config.toml
rope_fraction = 0.75
parallel_block = false
init_std_o = 0.0295
optimizer = "adam_hyperball"
beta1 = 0.9
weight_decay = 0.0
lr_head = 0.00364
schedule = "wsd"
seq_len = 1024
train_tokens = 1081000000
MLP neurons of a small language model. Each row is named by its layer, matrix (gate and up: input weights) and neuron, and shows model dimensions 416-511. Each number is 128 + 32 x the weight over its row's rms, rounded and kept within 0 to 255. Numbers have three digits each. A neuron's up and down rows have the sign that makes its largest values positive.
A block is one neuron, or neurons of one layer that tend to fire together. After each block is what it responds to, as a language model described it from the Wikipedia text at the highest values.

L6.gate32:138136134106088155162118167115123100119173124090137152160078113107128092119146103107142118151160123098074125126111144085127117186178145086139172162122161109127139128133126099088126127114206147109103100096140101138082144136159085148166077141113121126133135079145135067116121156100152057128
L6.up32:149131064137128165122178131108168071115177112123180120146113085097144149161149137115095140162165124095140141115131129075099106110099120150149174217153156126140147104059142125122139104092082154081114118153124045083055159124138089119153135182176157114196138146164139098105124169107153123126
L6.gate243:143167130123148203117106094146109162141160122124106174120125109135157122130160095138120171125115076133121104157152101082118145151065164090085072127174137092155141174143137110080163082142123120154136158132126094093108129182153099070214098153118115145131145140175107187133145141114098131131
L6.up243:182182165123149143112123152180114163135058113080096192115115106101120122155148140169126184095122122101112096147158152131123142166155112111175154119175128124207137119142108090110134112152136099160168180140163102104126117112124125108191159107056143106145152127171084140106142070118065122121
L6.gate772:130095132089135160136114072165176093163147100095100179116127136113168160144136144159159158096144144125069186187115158114125122120114116086125152127137154078116143132134164141133150142169152179115134141138208149183137046166098173117194157086119090118104133128153130122116169155206176150061
L6.up772:140115119074117155074098127125113138133127107170114133163140053112077195120160147144095113111129137149124082166108149168123125112164160117122132147122145111076151129104113159103122138109078084128138129141161128096092108148135140119138181119165156139141156087160099166169138144148118154156
L6.gate1387:139118090094124149116112120206050090170114136118067145116160112075077115119098173097110076141111108204104145128089181070136166148156171145144121038135131097169138112120128107145092120203134123167076143145189096186132134155113083121087116058114123110172172196134126162183119160140112131134
L6.up1387:108157086166149143120111099142089132091149136130116105142128093145072190120134183132120107140120108156152159104157128147117107087109182162160137131079173103118145101111134096150145104166139107203097131217182100157168134096123100104115135094136197171107152177140126101145133131143105151117
Responds to: Initial capital of names. Single capital-letter word-start pieces beginning proper nouns, mostly Arabic, South Asian or other foreign names and codes, e.g. K in KSA, J in Jamil, N in Nachmanides.

L7.gate2445:156116178095091152098149136110100085151103095065144171135097089147089157126108056107142124129105155142070121098135090147117114128135149123100107112143167164164129099125064165109089089096146100126204145057136087091106111101120132090105154119079127084083126164125123116141115162149126094081
L7.up2445:118139132143138112105117105130148092140146103151140158067135105110102127147132190132145096194112141153111181128084120106105080056128098094197109192072167170090128098132136160141071145143155102133189149115089112090147109149151101060092160104125114111149117120144143141129109122077105132125
Responds to: Table cells and word fragments. Tokens opening cells or entries in pipe-delimited Wikipedia tables and lists, such as event names like 100 m and Feather(weight), plus mid-word pieces of foreign names (Nag-oya, Z-ür-cher).

L6.gate250:112110074070149165114111169136117146091132133104117157123063118088132096168112149188158155101185124145134152170189093183148130113119124103111129114189141078172112092124120131128129120099159111126150168157141119122146054175133117108149092136187148087141087122075138146177118190065144154127
L6.up250:151066110117135109142104135161122168166093095105182122146199087148117156144114087072146061088167129158096088080106160163091156124175089109113162165130137081091148125135136155086123131145173184075131194093116108079160135148179122178092119158165162066126106088111138159134112095170134150125
L6.gate445:106136110056127187159140109159023158060128072132131138167150138092148127154183135117127111151104128127152173092140094116134138126101141174170096124136104113130166148157154027145133119182104098086090129179116102167137132151100121086147078135081200177142093068110132098148096148104165125117
L6.up445:094115090045150095208149146168044139095119140134093133151136109097143135121160118120193152116147119158118115108211181106128144057170137108149096124159096105096100119105160101148144138139150141081133107162125126140163134109119122135128104114185194104121184099109117092143156127128091125151
L6.gate653:074081162133107207200187121109151098080114160146109190065130161097183097163103132082085137161107153113113109143098066143101183169103053125094107136128126106104136181184129132105141142129129130125132153160181165146091156129141127134110142102129116107132144096121118228150135102114158137121
L6.up653:109147131152146110137077074165120104081133126129142156143183088124129162110120117138097151150125145110117160176129096125106183181172171150126096117140119115164150133078102092118119126167091123138158173131068138078087141101103126063097122137128150066117183135108108153107122159144091136132
L6.gate1346:106091134055166141145129119140124127159102105110119159189121118136103095116122114124160141132149130154137158153118122114110110105131115098136073132137124108160128126118109142121170122172081117119075144143088168113155118182142142139133122135174117091139185110091070195153058073098160131135
L6.up1346:170109098122159137168154130127087096120154111163126179160138166116165155104139141113108085081166092134098096161094158194079083122137140116190101145125116125091131170086106082127162138117137098092121160148077112096098115171151147059143101172140144125145126054146128116143107165146157181177
Responds to: Table sub-header row start. The pipe opening a table's second header row (Result, Apps, Goals) after empty spanned cells; weaker: "of" in titles like Secretary of State.

L6.gate824:099148156093148177097163109105106120132087129120119214178114102183115119197141159044161135161125148054123135113126105072160151156133191118141091124102168150101128120115163100080143079205144107125156130121127186125076113139115139160137127061083079102129127144116123139126134216113187168133
L6.up824:127154133141096143109060125088140119104142158128122066167139089123147119083134063146114094094151165116122147143166105152130115093095130159123124145130142132111104139114119153147083111143134152183120126127122130125108205113164139179164154117170141097157108120114134127109116133099170074110
L6.gate1410:151150106111166095106088147117169142112112118172144085183089070148078153120129102159124133099159140138117181127164106144183157131099110098080090143157095157141141183076147147127116060148146146146092133048151112136063146159082186086118120137132072031127112177091119115186204187142133154117
L6.up1410:117109103101108107116075091104133159147182133139141153109126096106059125135116093147026197109192148170102106133147157142154083191160109117100133141140101114067093126046170122159118107173142119161129059099099088150082112111165113157066149186105162125107072111100159139172195174151161123157
L6.gate1996:105132156117201113104090109169110191138146164075030171112125088094095130153152143078139155088149205177118144120137082109096151150127142036152084099140179141128114133118116137118120128161140076143084115145149143126153066158096122131087142121128089108167222139061163101109132131155104140140
L6.up1996:157133092174117086112096140159134093091096051133092171150163142111122116115157140136168135174109110139116124145113084156074076091125132083155101148143104144089081182139154086116124108200130164129115096154117130116147134129109175177086195091086111169075175076093154124102146126147192102145
L6.gate2704:104168181118156142128137128120118179119114173163111126126163038159083123092163120187109147129153144197174147072148126121171114164111121069142123121120161115068212133170149103156139107103114087121157127059137172122125110127149133103141176098160136088150165124142163103142169180073130155126
L6.up2704:158112105074102131139095132087143139149095101175139109110150125150129171103120107099104191106079155179132097143156127159084119135153097168137110101134167108108122120140126142100165069100128154062059171163142102117104141120115218134104076098151166128157178171077122058105144096139238169132
Responds to: Year-range dashes. En dashes and hyphens between years in season ranges in sports career tables and infoboxes, like 2021–22 and 2017–19, plus similar year-span "to" (from 1965 to 1966) and commas in year lists.

L5.gate951:172178197119168102126101067129113127094134146107200091141090150151116155126142163095153113133145184072119128096128143112163129138116129187128195142151169109150159106134149115136165074135127090104098137111187170089110147128179105105143146113122174112084138111096207087166163150115137187136
L5.up951:168143135166108146101140143097125136135148102155104178149136128108099092139163060102069163135160111154087103152123110155163114167155104181198131106137152134125149120193129156141159103099175136161075205088165179112163132094153135169134108170165154118136133119126127080136078147099142166081
L5.gate1595:136185173129138102146104104126162153084066202146174113098146131116113145085123153118132129117098149132112143074117117126110106150153095136174129106166153100161177092143132103176193124116114078061076187139145171163155098125142122118169105105160153109133145084120116120147132165103094137080
L5.up1595:178159165112084111139101107111070146161142140222140168196115097072153121082113098172139132109079127134126105106129098119144171121137067165151103059157141096161097139131117157166145164102089163099091160157128121117095087120112096127147165143193126150144170135126099125183129115137146080145
L5.gate1600:123151177139143159142125079100084184057150117110165116133121128118188100156132192117132080068076143069103083110132126124142123139147148145166111134179241108133161078125178130165117125148139131151086174116187139138123155164103101149117088142112083117159156139092161148124056131165133143097
L5.up1600:134111155118136118155111137120164087186140139174167159090130125145100144161042185063167160147128153136090108065156098153164087114102088102090117138124192107105139126123120180133207128104179163100085127170107139066146112101103096098167131116176148117161164128132126139123096150162057157109
L5.gate2373:137090163122125072148136133124159185124133132136157084127142049077070111117096176096115127099099179108174166112135090148185160125123111142184100115129172135190186075157143085131168130098182143074121152142165159123138095159147141120120167155116137067160149106131110156152141193138113111088
L5.up2373:224116169105120087156135123162121186085096088125184146127122069135096135149171116136133138134124149081160155108060160112129079175100154175147153144135159099176106118169076071134094157115136156149059154126157147174140093109144158166167146177174145105159176114128075127145092137160149072132
Responds to: Year range connectors. Dashes, hyphens, "and" or "to" right after a year that link it to a second year or date, as in 1971-1972, between 1772 and 1795, 1902 to 1905.

L5.gate503:093133137109141136141174147118167108126154091121129139161111117135123141127160158138122105125134141207098171136125084108176098103061198070173148134096162091185179138180121146149128141169138126128157146141173135079164130062205102112137100094146162114125113110044116100146142049129162116082
L5.up503:121159172116166151138195187158073104141113104119137125159181167121100088108126164123134136144162107076187186080114181106145159122108102162111080123130142152152124106139120133117080137129149177083096141163145158111163133147102072110105151113145122135119060139131148104099140114152121077197
L5.gate1000:128086142078107197105107112103097097100153122134120144126108094121124128124089185148085181100141156123116085155152093084174135108128136103135066060111158090135139126168112090099085097195144090110086170189057153168156133148124127130165115134058117054186097170116151160128187155142165090125
L5.up1000:136115093101120159113116149128117071117175118126103133180126135105137118157095128124131160174187143196152140068074087046093183241161170155174140111108127131103078094154073077105088152156138086155127089100104106141128152075152126100164084141136170130119090130180203116151173112107183153159
L5.gate2498:140133212079146168127093137103165146139189136126126111144118113143103162096167137128141156140146160073120112130047139072191171130126181068180129108141150122159131197149134150153145112150112093117122096169129151126162143107130083117119078097105132125095147110129143177058095128102192146166
L5.up2498:166052221116160172089183134123196181143129142082104182142108168122146095163133154116130153107154132066130078159088120107102194136152132144140144115109116093136156152131083105176090144142121102119120121148153165151133124091096099113072138152148097159187086147142150138061142124159177134126
L5.gate2499:127178161137116156130126142079119129127107169097170167134141133132124118157127219101149145133078140108116150195098083101169156152186141127162156143093172153155083084105128124103073120155191089086109109135117141122142103088048080107143078136074042155175107124115152134137136066091127061099
L5.up2499:071072107137100161127186126074144163141147164129123163153122131084103152152127203141127138145177144121134106104133131143135088115173133132133128165178158183124091127151203124111116149110091098127105175213130151130111139081088133163174193113116094077142120124173161071198113065073114081129
Responds to: Table row first cell. First cell of a markdown table row, right after the opening pipe: rank or track numbers like 1, 34, 2002, and header words.

L7.gate2114:081083077086107105135126143112118142148119146111068115080119091139162158156126142134172134118157139119129142080115096074111123180085163100103088172142157150105129200124107136077094138124148122117178132077177156178118139205140127165129153097110179135129139112051108131176179145158151106081
L7.up2114:127101123137153139105134099164146066185138105131156097159081071053151115135179162151158140117149148152124090109096118132145101165061119137173151138152174130038125098120114087210087119132184081121137107128128061104087129091115077144161110131144136085171022100120147151157176184112130095079
Responds to: Hyphen after "on". Hyphens joining "on" to a noun, as in on-orbit, on-campus, on-demand, plus "on or before"; more weakly, is/was after It/There and dashes in tables.

L6.gate348:122127108057138107063121109169119153147167120152174067133110097080132081138137121165088097100099111113181145133151124124180130134137139084147122114100094105111144168186098159071120080127135118143164122100143200140104123123131157094233137135129076145147163174168101125117122127124111078131
L6.up348:099123088168132099122110149150176172170076107157119102097107136168077085079133054127123136223132143152134120102159119131057059144115141109131133124081155120091087122067074158115140108214172139201149110158069055196184066129134084124148112131106078082193102112161142172164096092117125150103
L6.gate927:073122177087132145096140156134130099073138103142130076136083136137076104091100150144134133118050159151180124142126140115097101113084128137130101103114123103129145127124101145091104147189107115094141095076132149135132060156117129148125131106137104147116111169128077117189134129141143099098
L6.up927:096126119085129119106145100150129148138097107151124137105068110148092134130147170069116119157137117069142104110111086150068121165164125131096113127144143122224074083109102119196133104146113188139091094144075072184152045137160147182109074146084084166167154172151106153110179057114124115112
L6.gate2440:113047140107113039124130159159138130134104159113095134134112056143114068151182121126132110101151094109120135113087113151128175134212159118174151057062115094142106128151111077131114096158107176172176172096212112134150081143140063162142108065116119167169106125099115118136113141112216149074
L6.up2440:104136110125145072107113123078159117146152153121131100145133093071092108156143119127169180134157143146129109149135123113131195134130187104069130099086100154130137085077071155154110162158119068157135159089068110072102096106135073132150105114187139177110121178063121092111128190157124148109
L6.gate2525:091109144065106158070114151161145100126081075125124099129117085085063111171150087135122152140086173140139169102159126109116175136098120114159067144135111076130119114121133099113123167149161133155120131063074160150125114144180129195127197097182027102150148171056173088107093122140178123117
L6.up2525:181122080144142116118124162109130136074110070118136153146142138148096145140163170159108126177070124060152129144129103160120154138139122074144083145086048089167106136093129102157102172111128137206074159132157127169204153121187079138163099139083119185078133133073179096107132075129176155115
Responds to: Abbreviation periods and table-cell fragments. Mostly the period after abbreviations like No., Pos., Mr., especially in tables and rankings ("No. 2 Alabama"); also number cells and mid-word fragments.

L6.gate771:186099171128097113152177073137117114117166112109117112133134078103118153116124112125119157121111137136141119137130058132134159198144150176132121055141220088187140136168152135108132103132145119147077190119165113112132158178091115111132128127121133125084134065146087168110155042113149117152
L6.up771:197140158124153131138116149098077144134132172139133109135125168063087134129158095109195098136069127144136108146132173152158166140176156128154081188107135122150065185158157143172151065082109129141072091141169147110142144156167102157156173123041108136104133108118111172083138033075149161134
L6.gate899:127132158124094101114149081165165095139134079155124130118119175133089088091128130162181096110063134134099105145084144116169169114192159143135172103139203118108127132107048100109115129131135095156130135136073129091140150106105111083115117100080114110117097103141141148199174097093209123127
L6.up899:121117052144061144101097125094073073144104086132164093135171093116101132097119136135194124091106130150114083145099154175134148145074102173149148096159097098185101139161086138182079104103146123135173082137085104138110132146165131101150098164138089036162139078164129144156154158085152116124
L6.gate2402:095198121124123159156093080157055100160065134111126137109086155153158116087141140159098109148088183098108112100119118116169147119181172131148151159083143113175128166162077149112100164119117094107135109147116072085109097140128121153117168111074102102148051160144109161062151138057128062104
L6.up2402:123117140056149132161118121153048059175138118098122079097048186123185100139189097127186114127062148063160067126127122080162121101104131084104130118115102140186172126080145191175116112139148141132141131164168153112072122192097177071087198135130086075204101151110121107126133068133128096097
L6.gate3040:130163136112151137138085072114079109089173111180076137146138093074145127152145147160105113055162123133151084172093138102098133145118111154163127172168129141114116136190114111084117158135168138177050136100158156115117066140139077115165138021109122093081123109119070151200105118127126125158
L6.up3040:178184123143140123134181155143097108115129102103080101084164142045113139077079124106107163111102134195111155164041120140114143200161137147113060106086118137153171141152104153140123067149200057130139114197172122132180085116117159077068174127093107092058115109107070153144157074124071111142
Responds to: Spanish/Romance proper names. Pieces of Spanish, Portuguese and other Romance proper names, often articles and endings, as in El Indio, Los Gigantes, Figueiredo, Les Noces.

L6.gate1394:112122152122150078096095106126165100119145086116141179141114076096144123156107079060189135123125095155115191140155052106102101140160106173084096098077099192134131124164082143052127168154144100103108155131113135152124061145090114116105093160089126118088124116115138179137100131106103108179
L6.up1394:140157111098100159147128095100124190065161117084114141116136109197093092159131118128116080119187101087122067172107091120158134175109148149122099094047137111102126155132133176101111098111138082115155069135092122135134087067119205118132099090070134110135100071117151121167178147131111134168
L6.gate2195:129124170130127127113087152153132095157153049163141123157123127117149087099139114080162122118137125118111133116133131141149129126131161122145163103056130123119136157100077126077152083180138068167109111128103156141117089112112110123107119140111089144180166081104107194155177152122129155100
L6.up2195:068137159160136147099125119148150079166084059140117112144111108127161173086116152169126140115170138173125112103086094134128104150092131138125122196078164090099140115112122098108078157142147092115154098123103126159076082119130135126164100118121103118173113164087182130092136176106135120155
L6.gate2521:112137108089155151119117169150069089114125109138183170146110096144125113108102041150141125113076118090164086118051085088140128154145155121114142103030157166070196158167115189135095165149091146046104151160072112146091062140125147205143112093130161150107159102151119118122134082127197067157
L6.up2521:079154090135120161156136137147126094143148129074117085218137109176204148138143073022114145112133174140132018143150115117182120093068149134167136120134114159129106105140089136147066129115143159161112123108133139110117163091139098121138116175074183067109142135099080147118070186149193102097
L6.gate2610:123175130136178128092186188096107075069146104076156084132087108191148093159086111133110136093154146124117048189145121135094119126101155150144082105071190125157135136181117144085094149137141116190083134170109171093118043082121135057154089153059125185132123144131179126122087159057144098056
L6.up2610:110140152126137160136060122106111082142054115098185146163171112113175088069111143126064109119151137132143131176119115100152160210145177155087202112054085165151133141143157193138149169114146119140122110080087166177167145144160132141092115152120105102146136086125100154145200117146159150125
Responds to: Sports results table numbers. Numbers and cells inside sports results tables, especially athletics times after an event column like 100 m (10, 20, 2:40), plus section headings such as ===Semifinals.

L7.gate180:150105090092115111157172072156146097086077146140122064091100146093126140154104062121143100086144136168074119136129158104130160151160141118094085100127116037164158084178106146107133166137167074129000119116119171191176071143184096109141082187133119119173151092119147118170112095181153156168
L7.up180:140151120155128093156099106134124178107112162073151070157121154104170130096094080167095108065085100131088094123165141143102204149146139122084127118114089073175160127130061089105136148143143115111085119101168118174080136195124062148081110186148178150100122147119098133138102092145110139131
Responds to: Arabic/Hebrew name fragments. Word pieces inside transliterated Arabic, Hebrew, Persian or Turkic proper names, often in sports tables or lists, e.g. Sab-a, Macc-abi, Mahm-ud-ov.

L5.gate1440:142077109128160142156092143140087125118127104153160146084148150092142065121131189099128132089113104106130093124139160123100178153143091079171107098140108133179080138148120157109145104163166100077087070110137163138096103117176111114124157065044060110136165115179122152187135115125087125125
L5.up1440:085143109134128127152157139093163108111081193147151136182148169107190109138165128049137163126079134127089100176132042126098198210146131138162086096124123177121132098090146058092163124132165120133125126127151080171166087148097126125144100128079126128096120202129127124106168105141118132155
L5.gate1790:177139134160117144142076184150119115111149041102095142099132165049154105129161108107126157093103144117118130138077105141148167149189057116136152127109157117109104133107104150179157119141166107084080137098155155092124115094140110115146141085092121140182141082155057106102134107066137172111
L5.up1790:164182130186138154103095153169092086114135128110108098172108188104130070115184118099152174095120180191154116150143072138093112104129111127140108095130126169139098119132117122132076113121137135119120115145180159067103136148127130128108154129102160166144193111139060139133236140135120153129
L5.gate2866:110138137118097138132109141173150116164151132112134109149063105094132158137154127112138118111066153099166101131125096185095134135140112107125136114136184197125108137114113142129161083115177104114147120134148166115122127073127143143122096081127129175098111123153100166127138200119080155148
L5.up2866:147098168112080115130116181154155127143153179174168101122105178116126121114079182075161174155133135130169114107122099160070148143100094090086172084177113175141095153127067134127101118148145127114196155122151136113135120102113072117165154109161112120153179108106056206180126103181101127139
L5.gate3025:129143138151120129123129145195092100153134145082121151122134148102121164139170155129138110108101159144033168105095167147115119108190100113169145125107139101174096091118142175150153133150161121135061103167185088126185127171178134083121130174101098130111108082129135136154156144082105122130
L5.up3025:149092151149115157095112135161088111102183117106082164113148139106132154125127155095159141159119093120070166125096115123159178139189120103116157091105125122141098109124172178145117165166159116126098100168162122117161104173099112103121149172098155112155168106140101157155114140137120145097
Responds to: Foreign proper-name fragments. Word pieces inside non-English personal and place names, often Spanish, Portuguese, French or Italian, in tables and lists, e.g. Car-ball-és, Cor-u-ña, Prata.

L7.gate2643:133121176096119154152080146125118156122095131172115111116072160153164079088163096128164134106127156073102118091101206096114133136102094086091091150120169066149129152124170075144113083139125169076123159138132095131148127173091139075194142120134159187121136112074161156160167126070159167208
L7.up2643:143107143149157105066097126179111144122109129075141153059169073104111075167183050110124116139145105144117157170163136157187109134109143100124160106151118165099104146105118147136117185115122072092119095171146082097085132131138117181087160134090144142137162134114136178168106164149192154041
Responds to: Article subject surnames. Final word pieces of a person's surname (or an article's title name) at the start of a Wikipedia biography's first sentence, before "(born" or "was", e.g. Lorber, Nakamura, Scruton; weaker on a following "He".

L6.gate336:120140191153142147111168139100071105126160128090122129081179111078160180087091089145114072112139130099097097087133112128143156066125133140156118128141163147125168182174103100141127136079166114152103147178123157142101102150133078144127108150052186121123125133127123108130184177083135134089
L6.up336:114119126121143098103114065206125095108121158157139193105102121122142088158123062140176128177095069163171127193093130098139130187124122107067144109116189115175143162169103104185138099143135130098124149131074132140130122114113133145121160139175152140096200112124109133122126094127212100213
L6.gate1291:168096132105041171105124141100130125133152070124115162080124151059159125169135128133148100077101138118123121096093154201095192075158134137150123130117115131132157188151093159167089193086117096100101106134109121138176071119130134164167154167112107143122117166126078168145058110060134157108
L6.up1291:156094110098150092071132122094058117126171187096109122104171112070127171100116116157098155116140105098125147108130146157075128069162152157113114195124108123110120158147122163157115172123086081082109118145146132108166081131077146181111138152110132121078125169108101115115135118069092171125
L6.gate1621:129135082182082143071137169103130099121178143130137156060111163092084086122196117170176128115161116171117127074141122179170148101178126116103161146168081114128108122116137117178150223136136060109165097139186163141127057122073151119072159154105120132086150129129140145153096120110143144099
L6.up1621:134172129186146139117086129123117181118190159078149109127154071155062139167180104080085142110107108161078117095190141094135152165125171131130143162135112165063123111057168118126070143166189099139152162154102146155145111161149100078114119149104198118116116121150136134072153102112191173043
L6.gate2143:045153166178134151169161094075069138101174092077137179144130098111087133113141110146118179185083141157181150074188070136158152100127116136104183081161134104167136080154089093149138127119104108083096164114106076100145130084153114135117141088104187197112096146128155112052092177131143158110
L6.up2143:112147152173173035091097095103117141147198121061119148122130077063109159197142056147173121152079094134110122137136183117107117153148126130157168129148187184136175162056092145151139120102122116050098200129118109154173130157070141134128092158119108115137059104166131134122090070124091120142
Responds to: Proper-name final pieces. Last word piece that completes a multi-token proper name, mostly surnames and place names repeated in articles, such as Gober-t, Roess-ler, Gigant-es.

L5.gate428:100161141182189073065068091116088146107057130104140100105137163076101101109113102157166145082167142179091152100125111088131138168134137125088083079059139183166161162153166127177179139132090107110129101131092123107110133228127158152124070084132147164170110086118097133146126095103082177178
L5.up428:123106061075089134137176159145144127136177154193081157094138120152089097095076122102134153110150153130133072151112191114159101068129126195069134130139133123113158109107102182080136092130166106115125122181147160117118084139073139099157179123078082106141215122094137152120126156113119084116
L5.gate943:135161187085125132120104139150065116105166112130092150172160063112070103099097114145161146132150142180116144129125158102141113076174115080149086130106160126106159174129085135134107091134165088076111156087096209133121124164100089112096129110115136126194147118156120108106140150136133069125
L5.up943:132101116182110112164144074122145150056076138090152110081103091087108114158078156142111102101078175105138099147098105060149137139124113148115120104101138086134156126157163152110151149145125197156124103112124146157076112162162129076168105065083098129121059092119092199151120121094171123167
L5.gate1812:092126109094170124136145144173106185121067138118138166155146084127104088131158079103178172159141131145104151111071118170105095169101145135113168131155167124077170136129098115153125141163182089120103110122111091134094111112109135093187125056087143193167087172135137137100160128129103194153
L5.up1812:149123123146170134136149105132122083127122119101084124029198149101135162125103158099138159152120149137100121134115123138147075151116137106182180169094132130136148129121074176106107136128132145126058160094110091144118131137151118085078096115128108102128152066113112094172120126114126120147
L5.gate2787:135155160107101105073153128172137123101101122125087132168102099079118067160131105221097113056191136145056137104160095098192143153182122149168099123092121064098121169141145131117130083123127135172077162120153121147112140174123122107137065126141081177150090110034132121129115132152168194158
L5.up2787:118126159117161199157076151099097197202141120118138064161098158173122111150132091104129105129128120142198085170133146082136100105093143120110128166125179147167169154169165180160129178131127145115169130132092122155104086097107159181135135099104154155126175101161144119167177105120096117105
Responds to: Paragraph-ending line breaks. Newline tokens that close a paragraph after its final period, a table row after a closing pipe, or a "= Title =" heading.

L5.gate707:082088175083134127123070104125154130128124063114084157121093112141138142122168123099142134099082141081085151108151045151133172128138140110175132137139181092137176154145225109195144143087162126070104161150140150103144095175070098162128104096132090094126162180110137129129121187041104157118
L5.up707:138130161113090131182150171166134170139132119121097159142164157107157169148148125113137152135078127166130128142125123152125121074159123031110082144097101087117144098124116080079162151135160126116157096158122143146175122092174114166109157094128080111090175140117106154098116107160150038155
L5.gate726:164047136112101135090192104079126145080125145121135152138134144125104141162156167116148106146063149093120129099143105120110203128156171080087123110104149157173246136137108153150148144188158130073117149166109098138079142184153171151123157078099130139110101133137201169154218139165162186140
L5.up726:143168154138187134129159166084125136124077122132106136130120150124198152107123100075123060139111153147073120063134071158176206159102121144090122121087110108139127087088111106120139104119113192151115063120161161107141118147126155101123131142143144057110144200047158152155108105146112129159
L5.gate782:035087190116130164124131144108172110100149101137121096158123120097128116179106118127109177146117144153101143114130178166134111115159135110146154102123113087131143114105075096113126200125134123122128134119143136128156119184157093167103122157096135144107113111112102175063073156117142034093
L5.up782:127132094138139144159106072072173110136156098125123160171100125138169131187151170158079138096074126145160062127103135115139114132177129149142162151106118107103139118062077107110159155156152075071059113165148061162121131145117123147106102127084149166197154183060126147138135147211111089140
L5.gate1494:127128143098111176061125122077139147162038117109103149110125166033055160171094125075102157131105193146112164152147169151125175200142091115144126084104118140160145147148154098148090165116103094163129109156140155138133185178113100103132081118094103144139128147137187139097099158125200079129
L5.up1494:142102127133121142078152152156109081075126107127107129126113124136107121120106138076114123112191125148062140156154140099056147100184063117123079064066125188150183157113162168089150128066087130143141052071125132109137124127152126146134061117152142069100177147148058115143097151119098140112
Responds to: Abbreviation periods after capitals. Mainly the period after a capital letter or short abbreviation, as in U.S., No., Mrs. or St., plus word pieces after a capitalized word start (Ph-on-etically, O-man-i).

L7.gate843:072098166101136072130099171124171156173128128102141150147071118067063124162110137131125141173138106179116156128159157089127153118147102112103143143103156097120114108138041168043066172130170099092151158090144128172183068082147133138081163177090126064100133161130152118155110125090152088065
L7.up843:120103141111134057175153154138091186169137100179116103114200127132153153156128143110133141178122130171126126025123063119149185147185172177105159142131108136123143072121132152155208138141104115153131102172077083074140105141137141189222084125059102095188143171092146154128146072194151127106
Responds to: Abbreviation periods, table cells. Periods inside abbreviations such as No., St., U.S.S.R., pp., plus header cells and numbers in pipe-delimited tables.

L5.gate1784:199155124075069112105119152165098047086133110114087124194115104141173152128157156138169118170113156216162106091140163166118112183141100080120116131117203143089135138113078184059112127186140140137163103157131087085127108134095120104135137139059201101153117129070160121117129160119117148137
L5.up1784:130102097157143128171148069120151186121109132105097101117078107067102124143152079136113180181062118088083062143115146123119099084130133068126135117174107134095137085168159085122134215133134159173171158132146123119085074142113137192189150136146165147102173151077185135142150158119112092165
L5.gate2477:100176161115103178141085116112109103133131103114111122155155077155118121079182155153100168098146234118170141124162099160141197190123166121156145095149150198129140148159127173132068071150184149147172126156085181115118108095126109092119116069114080129199107154133167128117140171101162156110
L5.up2477:152158157107116122176096075149113092121135128094172100133115113140116115159205182109196138102144196166153193136169143137102160196129132076166129045166155155119109131124108129091133114127183175107163096080091124096130137074132135158098144050111073046190113128092161091145105161148154138097
L5.gate2613:112121068071140125089143125175104118126075079118172090143092086093122155144155203129151150100131119112066146107082116124164149139108181098103155095124120132140161080182141153151101169123172065115145110106162140134163120111162157074116077121129152127121130162086077176152137096104097177117
L5.up2613:071132134142167104121143072109129109108134132143097141164112095175111121087133117094091137097111177106124130127173133160089119158125141199119135040141130118177188103120135114178135109164160103117154137166118123166112085121141150125196105126106084089117120103157129160150153097098096102139
L5.gate2785:134120164140101152151111149105188124131119115085145130201082064148115138150132112110189186147118161157098080128127137162120158207140138142123205100163168131129187124163080114102119086154091111143107150166157128082166063099149096092146113108150153089149118143150115085126108135169134112081
L5.up2785:157130181190143124197135118135130082124144128087132141114087130127080172166152155122153166180157143131122156142151127134164175132093193130183135129088138137094161109119126107137108134148128173142115143149115144111193089095177107139150143112133158097123114120160091096162164146097150128098
Responds to: Race distance units. The m or metre unit after a race distance in athletics and swimming results tables (100 m, 4 × 400 m relay), plus scattered fragments in sports tables and stats.

L7.gate2050:120132147084196167127179127107112093157180096129125153112056151113158146112159138118111090088065088101103137113114152083169128083086146121168149106112138038138108223098075115152191122139119051178103131161114146041096138096105111100126129114113151061164158119108069148102120132114126190148
L7.up2050:138169129121130170099152162127122111179109141125128163184098146124164090088211112079137159114098148075126167137061122117136156151124110126212132103051140105107074123108131109163123125107135095148195108128122096179111134181121175146143125087127095146137089047114051098136132132117130131176
Responds to: Romance articles in names. Romance-language articles and prepositions inside titles and names, such as de, del, des, les, Los; also English determiners like such, these, those.